config.toml
n_kv_head = 1
head_dim = 64
norm_eps = 1e-06
rope_fraction = 1.0
bias = "all"
init_std_up = 0.0263
beta1 = 0.9
lr_head = 0.00758
schedule = "wsd"
decay_fraction = 1.0
steps = 10010
dataset = "wikipedia_en"
MLP neurons of a small language model. Each row is named by its layer, matrix (gate and up: input weights) and neuron, and shows model dimensions 256-383. Each number is 500 + 40 x the weight over its row's rms, rounded and kept within 0 to 999. Numbers have three digits each. A neuron's up and down rows have the sign that makes its largest values positive.
A block is one neuron, or neurons of one layer that tend to fire together. After each block is what it responds to, as a language model described it from the Wikipedia text at the highest values.

L6.gate106:436507569424494472506504439493503451489512537541440519435454458452513549443534477503584464521409578453488464459513490487504504523515505415486539542575512481490530530442529491550451491476492474498429484501590453468545494520490422441494560514507494488506545476523466517464487566459520508490461541603432475549561521470506497526432453464430487453565506534534498511495484495523503523530523
L6.up106:482483502476527503492461484555519430474551508528478531471540578525464491534475519486485431525484539482495561500467559497493456480407496472528504548577566477492500463481491573555536432514565535560461484461554426509475462477538508474491519449487521530430508555526449480469527511487544485498495509487460527571566487458583541420463475461494482483562520468478483457442478558511528526556511
L6.gate257:494521476554453491492488460508536461462549481500491553482495518583510493444555454550548504565525537488501441459471503458506444553582508449565476455584494462522483537449527508441510512427481553499452497556520538476511551493580483496476456490574466421457418525537525493535469526538484470505463488538495440521448471448511555511509435551490466474486589492500477478461522481548489470555465
L6.up257:528454454555468517493426402471533581553520542549469506483537514531484530406482516447506525472410514504486448457515563510535466512458540516493473520461470440455477478534459545489462551521511491546563589456516567529464530503492545466512447507525481580497598436475532555470408550459499422506505498560544484605543520497511519463480455484446522506533517535508499384574517458456499476504496
L6.gate342:482500504428531537471520449536499565450491513529458467463494574560517484509613524508472538515496491491506540556465404504434480488496521492516468498551508423489482541443451517495506487448533515519533502566483528468501500487488526468491484503558451545533605428515504590527441507505477544489449532562510461499534578472469531532512429578512513481587516580569517464540471453514522447501510
L6.up342:520546513494558558580509456475515507463539541544490543526466522446492448490453518450539501505489552499511464502499511529473476463491460460525466532506516582466466493422513440547457538524556527557551450570513494419467548511488455498479485463502500583525548508532483474496490484469516470506472529559510515490469478476410438511460473468462496486507514595506543502524485517409533466515515
L6.gate374:568459550534522496454528516542458553508528435505399462460571485484489608478518502489497574481425520522479502569454452488523529505545508465456459439578474493462482541488510584485436502431504490528533445592513480507533477500470537531482551540560528485535592458550519528475454509536520528507423459456563498513518491545544507552456544507520453499521513528507488547569531521479458409492467
L6.up374:494420504476527486504503509504563508503490500542428477487438524563496552442488505501472523539503463425473516455491504529513497515476493425430418538552498518452589612517471457500466497497548440534533452564434505494490494511501513528495511494461493550565565476533449501527540535475488500482448549535512562508506478579540551567516497506473526504486517574460508426440522541563437492534534
L6.gate395:497518535447492522537535477529445496480463495582479491503512548484434531443418534437503481465492540482629510502542482509504496474539489502491486511467481455485511506503498537527506472476553483462501505428523524532503484538482487470468460460496491509475447478492476586504496506553488504464488540509520501470606497509404505512500523519526476442592520475470578553619497514439524477503417
L6.up395:578494508553502472450436479475490523488504559445520538445401524512455420528456456538523497559512503499505574465456463502493486526464552467561491526520480473412478516506578462519467528471539544528533546494498483443491537474492458494462532559524494503487490439520506496506471479427476505508576534554460447532528513424531533456476455513519491428489446494439452533546486424498408555442500
L6.gate407:517480487517452446437529461565485539450481515559414496518467527472420522512538513521539514489502512528555502545526455448556520483468477415536453539440479509422485530503499523508452465510446574437475502430448517485534466485479460522528478552523497526601575454496520532504459557550541510415508470508483556517533469421400558548483532585520606535477526507476502505495493446555472454485528
L6.up407:524493487496501489509535432522464512483444571557482455456542503456539495487481487574450454507496526423497484538540519455511502489425451444570534478521502443466474556522497506495431406494552560433569530476483524454480459513382466468508500458514506476518497454510500546456511512515471564457577492526523546483476431486429504502458484511548532473473532574549516454445492467569534507529438
L6.gate564:521471489507530478440437499462483491480469517523498470431547440524528460573464442519432557540483528537500505477515491477495518481536528460534471473489493554513467557409503451466465494537476425446523487554412475444530461480442500528417483533554511566487516434500531504538508535501457530490458473468548503511518504564478491542494500529494540559493570577582491497486505464445531474549512
L6.up564:537482486474527495491471470480527462448518518509516452499422617466487440455486495587477513540460511491505547443452526542473481551420440511530484440496483564442465502523475527611496451453473473501495553488537536503466551534537489420479381519507491582506548451491488502438570521540518472534458466519557554564575495501481577464492474479498485542540518508519527444563462508523500492461473
L6.gate790:542494446509514477559469493544489439481479542528397475460501485533539447428528499487441454534497562497411467491421525502497569512503491494534460492454501476449534502464510434475489507501426461457485565526481470493534483461512548506484491498534498491532506499434480470523548512479574475469525487542473483550518544502496503561492502490495530526465517513494547517487518501518465382481495
L6.up790:531485533481481551492493457463522511530541530449412499482472498461488488389487463501499527524504527438477474441515463509483595566484446474517527486496462486432438504433553510532481548490507537433431554534510483453535499497550545463440470451535471541473528486466476553527511466477485515511440483518481536496448530472451489556496471521527467505470543500458507484529520539459472461565466
Description: Mid-word pieces of rare names

L2.gate31:596511533548549567502530420405524421450541517480556552457508477472428520485547493468548480510477519439503521514499485479450526543487514461500494547480465583358483515447487512550481513488529568492577445468512559495529491523407537493491512507466596520508530485559502486517596545483525521530414491514510492520493500462478517492532494488519502494569452559446496474446441489546456500471552
L2.up31:490487524508491546513539497489491462496477476585506469567464530441528440452439554446539540503506483482486513474545499454475556546508497546506494514416511496569487508486539508494560471444513485491493492577472480463506559513534454512423461509554533472425505565549466592467444537440534499505478509552496568440528508439431501479531511542468501549495548499576508497562502534395515506452475
L2.gate529:495601509458478545509538500481525510470457529502492485589505448518472520487543476542546509530403513490455502447592482495465519480451528542507452462540476485466547478469546552501568516411527554496425480558515492521574461585511485508510490485421542516500498494509465491516573530525471507561518505526497494492513549525422507559519500508487516464559522506520518536508530439452510548487500
L2.up529:468513507562484482473462446618487460498582467465503514434472467503454534445497530411558504541477478610537432597538397510557469511520591532550511515473417441529445502503467514504532500518443534475495418478456501478497486486454504509450461494506445579533465509460525556506571496469479494504473539460500578509488563568517446492533479522453554495528525558527512436437427491426475467537511
L2.gate718:427518490459559549477504551512540566411465527542453462450420499454454493510481514411517522500496500547444486485565472517485538497497530481527443645554509538512452493462543576515533498455455460443463503514426485487500524533564538440477483472502498533464539484424535547525461509531468492497544584506564541537472502518522517491475488533519428495483558515388554457497543535464509454560468
L2.up718:478562550469602443521492483453588465544465511541440516513522451488512573478438526472506546475520468486495485480560472578494528478525525435492469569494508518485524565459521510441520513470527536532457435547470538506510518519513487507398497510441480555526462573402503452451481511452546405482515534546531526490440544499520469513512410536497438449477490554476502423469518548476510550508473
L2.gate952:428475504479514498509507474515612524478459555412466521596503470496503486485502489458639484515496464524482466539575469452425474485538474513499469488463475493487564438419484544531548476491576600454562501505544471408500541528476508510467495527497497477514497566492417482548497540429546554497479569445544532456538492454537498522529532476428524553503481506483511510510541489478515492515485
L2.up952:437538591462476556523444520540465445518455493432466518515539525437498424488531540543480459478463512460423530416522514460490474585533540529520523499500421530510550488530489410494494540477541541453498471608484496476529563519495492493595527516472424545515471465475455448550517483468448446523505499519468515474490472538490467510497521516538490488488439489532507449465472488508459559497454
Description: Ends of proper names

L4.gate73:497473570481526553445475513530508476465491451482507505504554472476534523541530434452499448516521440606501472481522477574560544480509474541556515506503426533491518517455525469554504556470526506453469487446517452453435470448524511520494516517502484489421561484514472481547424510416531480523505550520495518514562450504480492489527507487479520495513448542520501470545533559509456538468519
L4.up73:522519522510474527450549417469469454487529469505524465390452516533540539574476437483442542506474531527488558461494491489453522524486417465475494486607506509518480479528528572550461507534592521502433488470514522564485414590482484527499476510516551431571444445525495559484514501446493494473573480525528519424507404527463603483563504536453489493578498533544470476448542512441511536498476
L4.gate323:585478507510528480484563452506462501426512363450542510465573495436454527430479489431560588512547519502555464474459486474563555479477488528515565483556496539495484505446491497504547544516437512513518473512513525519542378557571541482506482431476542523452396490487548563458554468572529510492512453478509563537447426501456561494495474577479563534515568503455468514521436479518501493431563
L4.up323:538504522521549495486518522523540540431512460549510458487569521489469525455455484433572545451486488559505495542464487508505542493547486453518553493492498516454508473458525544503560492484483512472524465505575489576492449457474509535516494416476501575502429516493543546552507489429515595446487557525534554496497447533563547471544508533508492451555474562496473491525522513371454518540564
Description: Abstract noun suffix endings

L2.gate87:441555509459489442494527535451506547555523465475465660520518530515484507485479480479450532479509492520520460491461469472518486547543453552479507479405458433533483480498456516531545514452485474445386462519527508408509500528535496491498561485433511500613427499468440438512496509536492504567483445548497510551501529453444506517517486560483569490544595452521504513567492500459453455549456
L2.up87:476437479453523482490464462513491547524518492542537543505480499467514453497533577481417542496467466497491508585414547510563445532477467499467580452503508454585498520523489517499527522447530524496445524470450501440512407485518498483483527426560525465518509572448446422460526478562468490490553484462514478498461560479429458515505506467488497487427598480499512508534512464483460478613497
L2.gate335:468483475522508459474481496605455467468562540489501542434498545456512476439553570478483505527494484497525486600532407523539426475454549502499508543529522521459435482475397539451504541583462502481441464480501463476510493472461534405466483564551430486491514514437424588504483451475512448449462443459497526528535522472515520445475524532494624583541568513510520551491462517479513433523491
L2.up335:578522501446531548548532458477479545536461482528502382531510477503518495498475438495553463521450500476416532479535536496466529505508458535421495472421533506498458482540565522538499480465525433555525537467519479483496496529518444517511502422506520481565527504482567504535516581549481588539591563485511402525607560486493566523539506480531396468517512472510512449569544475516538543543489
L2.gate681:487502509529413459491502515524538483493528456505579511506528545456493451508496509533509492561548497442476430520463462562556500530526477566498571558442467457477554566465438461464459582458480480497589492441540462473544433422488432502520484499481495524545561534499530531500499495499522508495487519501487482541486528503499508467541601515439545537523479542535536498451501518464448558438563
L2.up681:470516514567514537511567507510488530548469500603452515467547464452538497502445498461528454498521444460446530437496563498514436470456531417440539512477489563506512451478444560487502558478512463448560453528506541496514490478475597478554444519534495582592452480414433553449546595515490507529393457517428502605528518497417485541546519466540540494506483527518514536472492463485461416588392
L2.gate909:516529537446513525533533465559502521482524477481464570431544476447429528500497525439490548531471533553503482469509486506475513488576539504541498534534519528500468532483514455464456536543481449484538563385460510535444451514510485500452540503492542520474475456491479472527499495470510486553459498448566522589498436530460546452540469526577546538484510521478529437512457429580501516529470
L2.up909:501527496504493501539500531555408529538511521535527460484511467544416514527495434518588424492574478493546512536526478550533532529522565452445453593419529535513484525479488487502483481414437483460514541476504438589491483437544526490539515529407518512492519514526446494468459496499511416550513527462520466497489507527491551490452537553512475532522520461504499474513583515521508439474459
Description: Mid-word name fragments

L6.gate165:492485518513446497502521448481548489547446449512481533593566499530493492474514506523475485452461509528497536522498444485579535529542514439518557484506513493466545474442456490494482454455456527611472465484552517565487455561511473496516588500418591453572534481594520451473443487521476416542494480502565465477489491555544483502522452420453547581525471494504470521393545507465488476546501
L6.up165:492481482438477535494503526507441531517482390549511550491525496419499486542481523512458529495583542527502543487492507434491498505502540504503503513493473495483486482472527550550519567522517538565396559494540492534528459519487510524604549518500530462556483452569517489479518483548489452500508534520509532476524480543474466459470515558536519487514423517469478587540526519497504503572466
L6.gate283:546533490485499475504481485504488501557461427482483501484440453434521485517588497534502506424497468523531464452560488411532594469508549501541576421462453498441587547472536464507511546499509522560517541501524547540502449554532524480511553475421498492479520542548453544486454476441538505529442535527515532417497413470488491532515391480470531537510427524562498526502480530391425537527521
L6.up283:485494486526462501546465495550432465530446492481471534524464542515500531533527478502497521530504481563517481589503528447545546508502537535519499463483583510494520424494558498556566513532493495503479496441516602549458483568512493535554485455439562490486531478492398458470506462490543554489525578466531515534551425503516525463494484507504486470539522422505501554547515469402488520521478
L6.gate314:464499518537494462455500531491442469495472511542518513457458513455540486573461495454494528474484496538551508503488504510453476496591520562497494439480500469436537497578505493484489524542482562464518476512492464526452508558517536532438576527546471471475521501539474471496409503534457442473484452469518498489532366461526482514446441461383509468514495523509501605522496571492482573488565
L6.up314:515537475465490490395408514461518543480532458481490465551493492472551476480547491491537475508443480527491504494495547405527505576524445539544545476375550498518449569492548559549503439514515441468480452465602461495471505553528500448438486480470545558540604524516562519513483490593514616470498501531438567532468505516513491548540496465420507528540510562525486519502534456452507503519482
L6.gate421:527491454491455461520478435458423483514491544508522530450489497442496545498455516498528486567382506546442514429475449516494519505504489405511530470504483464497556466554434489554466585482479495521495495424449473487524470518463452533474526537567540505587535406491536479483439501456556508471508554487496496525507539524520468562563499572552441513582500512480546503509546497349509556460516
L6.up421:473559479481551502473575522492478533518504433455519436519541506589586519519522503482494459506449457458502533464489477501476526522499565504492499464465465555601488515458466505528519450537474581587462488508567562567539438505472516505484530513471530529525463542544484479500504516480549551397487492475487515516497504497509513488582399489507535521555557564515524498483510474477426476550513
L6.gate505:344553446498486539465581493543491560533490495502487536534490493516564553513509553482498528476451488511497487462511514485498515480507459531528498459496490374523519525519532532474467529532479505456500582552598588496528466491544520490498502587500606528432499508525508481512482531464548491448514544405491482497430457468498554481482528441384565442552528527564448505536497499543493466487554
L6.up505:466589525496534537561512527517387442493493497490478480486452476516453499518545507471508489509463478477455575563590613543444550429525467515490526480504499509467460571485580496573460489505522517439502594450464581522453497472497557469558455519484567562471499432520547496474544561542470551531571495430488504478515520525502512467520584494505522454516482520533486479426546565574471512463493
L6.gate634:446497517517501496485450479492484429474498530534500552541508571461435601477466501509467471408525526491569553526469507546553514518484493504474533505531527503444504460520505524458478465476437560461555549485517549444484494539521457534587507547461557526490488505513522481495470484490600454512500502480559500558494398424479513568429463472473489522558458529490521495434553570498476497462505
L6.up634:517472458495549514524501453512520488485569512440433526554482510463567511525478520464572517506470517500487504484547495526499409538460520528482493446531559479544530455524463521529542440512551488485541502470565554447507455505458496502486480522571548483542474538500549493604474451491471547479510425531556541579525471526499538486500499440512523446491492584552490533510481439529481514502488
L6.gate847:504511516555484560516420457467500592531543475464566494513501513504558492557505510460482428394494526469443565489531588401524490529541525488529505559446550459485493450523529547521497493502487511446468559479497470519480533528454512464515484500464504515474502544554497484559458556448510515536458446497513543580431459486438580481514524522488483541499414505527500502505473473490455538543579
L6.up847:529492530498519468502495503523496455553481441538531521526490568485450509500456475461482559480488431580456489478521481529524519474522505478471526556527562495486497512515493622563566515501499446523447460421477493510483546520426482502541466480496494536467572564575488520558544500514507448483416466561584580534450503499500511516515515492534476538452484547477550440464540500467539494522445
L6.gate983:545528525525508481447552551552448547459548486470528535548583500478528533470482516481564527469503557609514528539486486407572440539526528495491500504480509478498502528482494541525491451451541546464553499524554574549516540463447426512559506535491534491584509461502508425469480512526461522484435481510524459522480468491525488508526415483497522554516471511559468576472504455407497519495552
L6.up983:494522463501450566440559602487446507503494531519581548499523475431463490564486466533517526528463468503563532506483522465524548491500400491513529500466547449469534490504564542530549541446509483474528577398470439601447523541512469485498515443468540513513486423523506521493534545539447542496479465533511505488523520464467409473564443509463446515527496464492491519500543524425536503540557
Description: Sentence-subject head nouns

L4.gate38:466563520511517540534481568492532560571556558540469559527503433572487472451524502523457555534537559495549497554509458532474513483494488494512499445570414514508503476481383530534497546522520524513508434468528455429530466528554508408495516539487525473478583609491440526434526499480509497550426508442497546428486532514451543447486582456517587515488508496635593495531536441450520521553443
L4.up38:497485459461485572510443452506520453515539540451466479552510480496532468535534461513458516482430519491532490485493590496424548488520573486544456474450499499437512484526527551417396490501486543540538542473543552508484440464496494542543495487429531533476457571481441427480388404454509515509516490473520497510505518475456524502514443515552496407580486521532548577528459490513493485505554
L4.gate341:466444541537490444412507549551420504501478498486464575537509565523510556499488545528517518483503550553473554453544476490414547549460453519482506487464439522576454498495467544559484458566573535545409490451558553434517447508502505494555509489519510506488476479456498492483489434495518469495498452534506500489449524524537460477482551456457543443493524556409524474527501464513514570508489
L4.up341:531453535442487476554458466513480497513542434454442472527500482537507468528472486492498542539495558529503542496543490430495526470544576463474498488497483526451468458509530497461479514534443496593523441466569461451531522483421441499576536434493483587553538488460548558425489549414482502506482492492514515552484450518458524503579456504494516472532521514536549479507539566456503493521486
Description: Award name anticipation

L6.gate41:502549442500475443513497520446490564555516530439554492508577472441553493557526544534500482538493410450516487464460524480470495516489474499477561504501486496484479411457502557540486416558541465505432457476555462402606452509545431479548494517504468481471484483516478585539608538442522535450496501508471520522551486502488468471472584476521493565557446509510519538428563494465546559522513
L6.up41:466476526500519499565601475608484540469523443480486502472472429463585530511477438478489520525467532468514507469504463410454510523582503521449458534461451477473515520482579566485503507489483472497544493504571428541517530510513487464565561527457520537498548491521505599494530510557499502520515495510486480454485542495548558505549480506434541445479522580556461468486392557494487507497477
L6.gate98:511505575444492491561521496554490467506505446526531537476490507444535549436434540496480509520458485459521522492512487514512474518446529479501487488503529411531530557515539547484470512503573495521466455479579483475553502497448498528447505508510523457492546584469501482533583512488535501586479528517524529538501533515495459519508497537507566489553526506531500517505519605425539533485501
L6.up98:468548514477434532422476485542467506504518507426484486426473533499543464525459552485527463475523529541498483526528499454451476541586407515545512487502490466565527538472501521500436460493503484452485464515589499470527575529539473465512500542480523523424527536479560468411494485507480414503460510453507551514528442357425479434513490521499452478502527513529545525448483499511474480562521
L6.gate219:601466587532511498560576511534530443506501490511513557515498496430528494474401437512486489493480531474520480459455494487502498426515378497577464466551412498465501491504560462428419493446416545505497454536527490525528476524501546494473476479562521501488478476451520476497500559532480359535493494550511548522532455430411550416475482518471480568505406547484518476584535430509471505497528
L6.up219:550462561484536474486505498531529552504382590493559508472463485456563525505471491519465450526466466548545492506589483487439560464487462465538516557407467519488503508475540507484478534555518442480408542481430466480485530552518425485473524483472477509479513480516513520474526517494497545545546449513522547471540456471563486487462456596484489495482541591542494460451424458493532578537504
L6.gate362:530502524527464477531488535480454522564437415543476558490463483485559536542529474466466537595471466508493564492488529514486460424518563518518478436501464474456454500480585426453509607448493449455458550499535552558497467542521525525546511514513479499512455563442464556498464502531581536519510534520478490549486535555456476516481547455442514503526509505547497455537538479427465531454503
L6.up362:461522557473455493512519499480505542480563431504487550489465454470494487453490558466532485531489542489492491478475502535528577499523464446438506489504395486549473437531455557566502549519513539513564468512483490422513536431505429485525463496453473504471514469419451538428488526533508463548458498555433518495437559557453605508470536541453501497532505573526512484514489420451483483526476
L6.gate420:519505516522489508544498575409577504507411480495437508521583555474535489456463504588479519556481525437473418483513467452577496484500439549506519490461506440529506483485491590533522467475530529497519414564472437410544528466465495495475526583610543530459489499516536491530506430485519522544432461473475468472560519495530418463489512449509503483510479556452487480480531542417450439515491
L6.up420:485559475493490587496486558450559428483493470511475485462537515508457512580497533527424563557552569475461513443524538532528459523481461556542482482487476491525419454582450512506508493544468524515487403462436468448558516410449483514516489467478514494457551495463496495526563488542549493514505532463508488527561554511485529517503507531590488492503513541425505508490453443520524489558519
L6.gate672:552462523582470511468458459485501480522447507464408505556472534440556462512464469562504459496496476524497537419493441488411532552490462490494520535498464473470570545495492568506330526521517413480477533510516431482482462523520556439482518476507546503527558471502505498478496486511506399533507461560448488464495469460528444511477468459482510531491541505466457491525567525498474513522508
L6.up672:538556579489489539475497511438474510478507469412516485481508506492606478566510456525429526509528590499449491556557492493469512536427497580482502484488560519474452505483547504499429539494469523600447489520502528503576508550414494523579495449482477511533581476480522488503487548457522446424489481450514407500461498503477495525525512462470405501575544471514539539508500539536465446484492
L6.gate781:485497452487454489461459484478483533520463419499441507577505469547556509504420474487496549496573492556483482520444520469520563503555549444486419467510482530416465469478559532502419456541512484487500458473436460461512562539488513473554484610491504474550538519495610542452501526498513554476479469468506582501486541407391527491494488535485533464558509508522420453480507455400548529495468
L6.up781:502498509455508510535486523513513496540539478488457593496483556499529463575447506452443429584439519468487507475519518486538458530451539462445484465519466502483403517502542525558526503557454445480450565561467507576488546535547437481542590567488441573517472431495487458566489479566524468477468534501470464503465535488505525551509493514551504443514539555534463454495449413512492508482511
L6.gate826:511508569428537491490448436494543519490477503487505486494523508509479438559490493505492534536498486558478528443545515471540562563512572370514484520546420501501572546537555596483522479440486498446546468520488525501480480520490500527537466440501493534481540531375485558465489485433528481527480530575478541515506503488452501500511480497462482431508507566542507478427542488469509527474479
L6.up826:511488498545451505467454485453578474534458520509515505488533499576458499550544537481470508524481461565455527539507447512505486496484479441563468532450498508502579483535577540551526541429474495504532607545455544493505507478513466484484521482490473566498522446501460510490553510497482416492454442453462606520511500464466558465505493579540463470484558485494475451499481444493475491511465
Description: Awards and honors phrasing

L2.gate2:449510502534568503501542556593508461555541437483528561552550503529506524456469491476519466541528563494473522513495514536517475495551479469433519499417466570491502522518480517478485519465504517481532553457480556501477488520456493504549516551472473517597449467524463494567491610431450463464474438526506444606534483468459464538470431523503543552479497491560502530498477458513424464523550
L2.up2:494400522484526563501505505510497483503494458516465468502478469464500509458417538444508551522457456491498526517477502476500495505523557501491463504429476541540399464462543565553487555523517457487489448509527545494515502461532496515528482574488551567509503417550512562496532516545453390460513507477514455532478486522489467478461609495539484457441584447502470569509515511524467481466473
L2.gate127:482505521487510505419493479501468441499451500542543444514509459466512508508472523543504436540487452551505583495551472580449571558454447425514476456532474518499519450465451561536467480511516473513474535523504524428500449518489485486490529488461568545489505502499432507474515490516531485494465487517548505526525459515510457551466535469509508556501523542510479500429520527481463513441517
L2.up127:483467484492492526482539512487475566499456515568504543493483539532419520449508543495537498571513438513490513543517516490415557502536472494507459495503494502441496487488496495529497520471475449516517520533526563589478472510515515471469518534503523606577467464514565514498434583554468576523492454515432486577504511518475554476523503550549512516555499478515526489494560466473454446484398
L2.gate717:498476479408487551497506495486506515482517494516433489520542539459430502475505520482598484504485459512568505590507490504475511549462484532457562517502539561435449502525478560550505504450478475488521521486552520486538509499502520470530495472527511637528529470474460509506492503504548509514448432474429508510494502402448531539504549478407478546534397455515415557417568573505527533464486
L2.up717:490531524479481513527462521491479521557491499594537515460503496465396481476524530522551466540461530413456506508401599503498543564476483467521507479513576506442528459489450512486460506539475471554482491476504547563540466514512537531522467468470510508538487506457490530457601526547477487465529504356497493528498434496490399541485526527543459459526483469547491468390548484593510421465482
L2.gate796:475490481395497491504499457506459424468517555378490506458477478492461501513432495537497504567498451495464475534502533491452514448504450480465442541488526490559490534491524560474481501514441489495442561470535558515547548504634483451492447540580574558513497460535479553505496478520495525500504525498400502509512374446451434492480527517528504533472493490495490476484542536468527487461559
L2.up796:542606455499454508448478569518440467499534504480466537517500414552457456485463533457517455566538462551476479479546527436510528413445536535414491550514485527464484515516532480480493582481463493548514498442480527532482470465520580450550400582481513625499463462509508498496555562513505437504479446489438528512511500465539485478459588450531485539496487453522533501461516442562490484484494
Description: Pronoun it for subject

L4.gate419:431461444477530495547400519525580501428537498489537635523466553531468505467492492468517524521481483511544503521473520524492517445455496510530476539538454516510556520495499491466548528608483627512517511472476432522489522539486505545425499549483466511505452555445515565558482481438582460475456535496507522465535544483530489446533441458445468537535533546460458491478521513539562460532482
L4.up419:529513575428510507505515397494498499474567421450460499462427494453498436372511478452466500476481547509534473473460463480474546457530536561479416532509501515503469495443480474561519512479532459517495462553466524459539496448474573462461519546578522468468516523468515557464526490539467485496490534484475492576491551508464480493503452526496530526426466460493552522443508418459439484522461
L4.gate930:494559472510426436499444466537623476489568445434480512459501493447475487529473471517502483479473508540466474530485450531551548485426540561474457558512447496502524534506471494556466521569474488449602464564539475485450544514507474530456522536549510540530523477575507536491509495533522481517503532464440482474524575574473514508556521424563562470481464572496463515501461520504452472494461
L4.up930:475491510493488486488473475555518488533495550503476560543480452456440492508446524504459548532515521490482493522375510491567517527462519508541502632472499445496509518512482492543511507536502495504572491489479499535465416412535473457415558498569449499461460526529490484504495457531528526457487506485525539503474537558444471482546563436544548526436517493479440416514464510456430485472487
Description: Last token before delimiter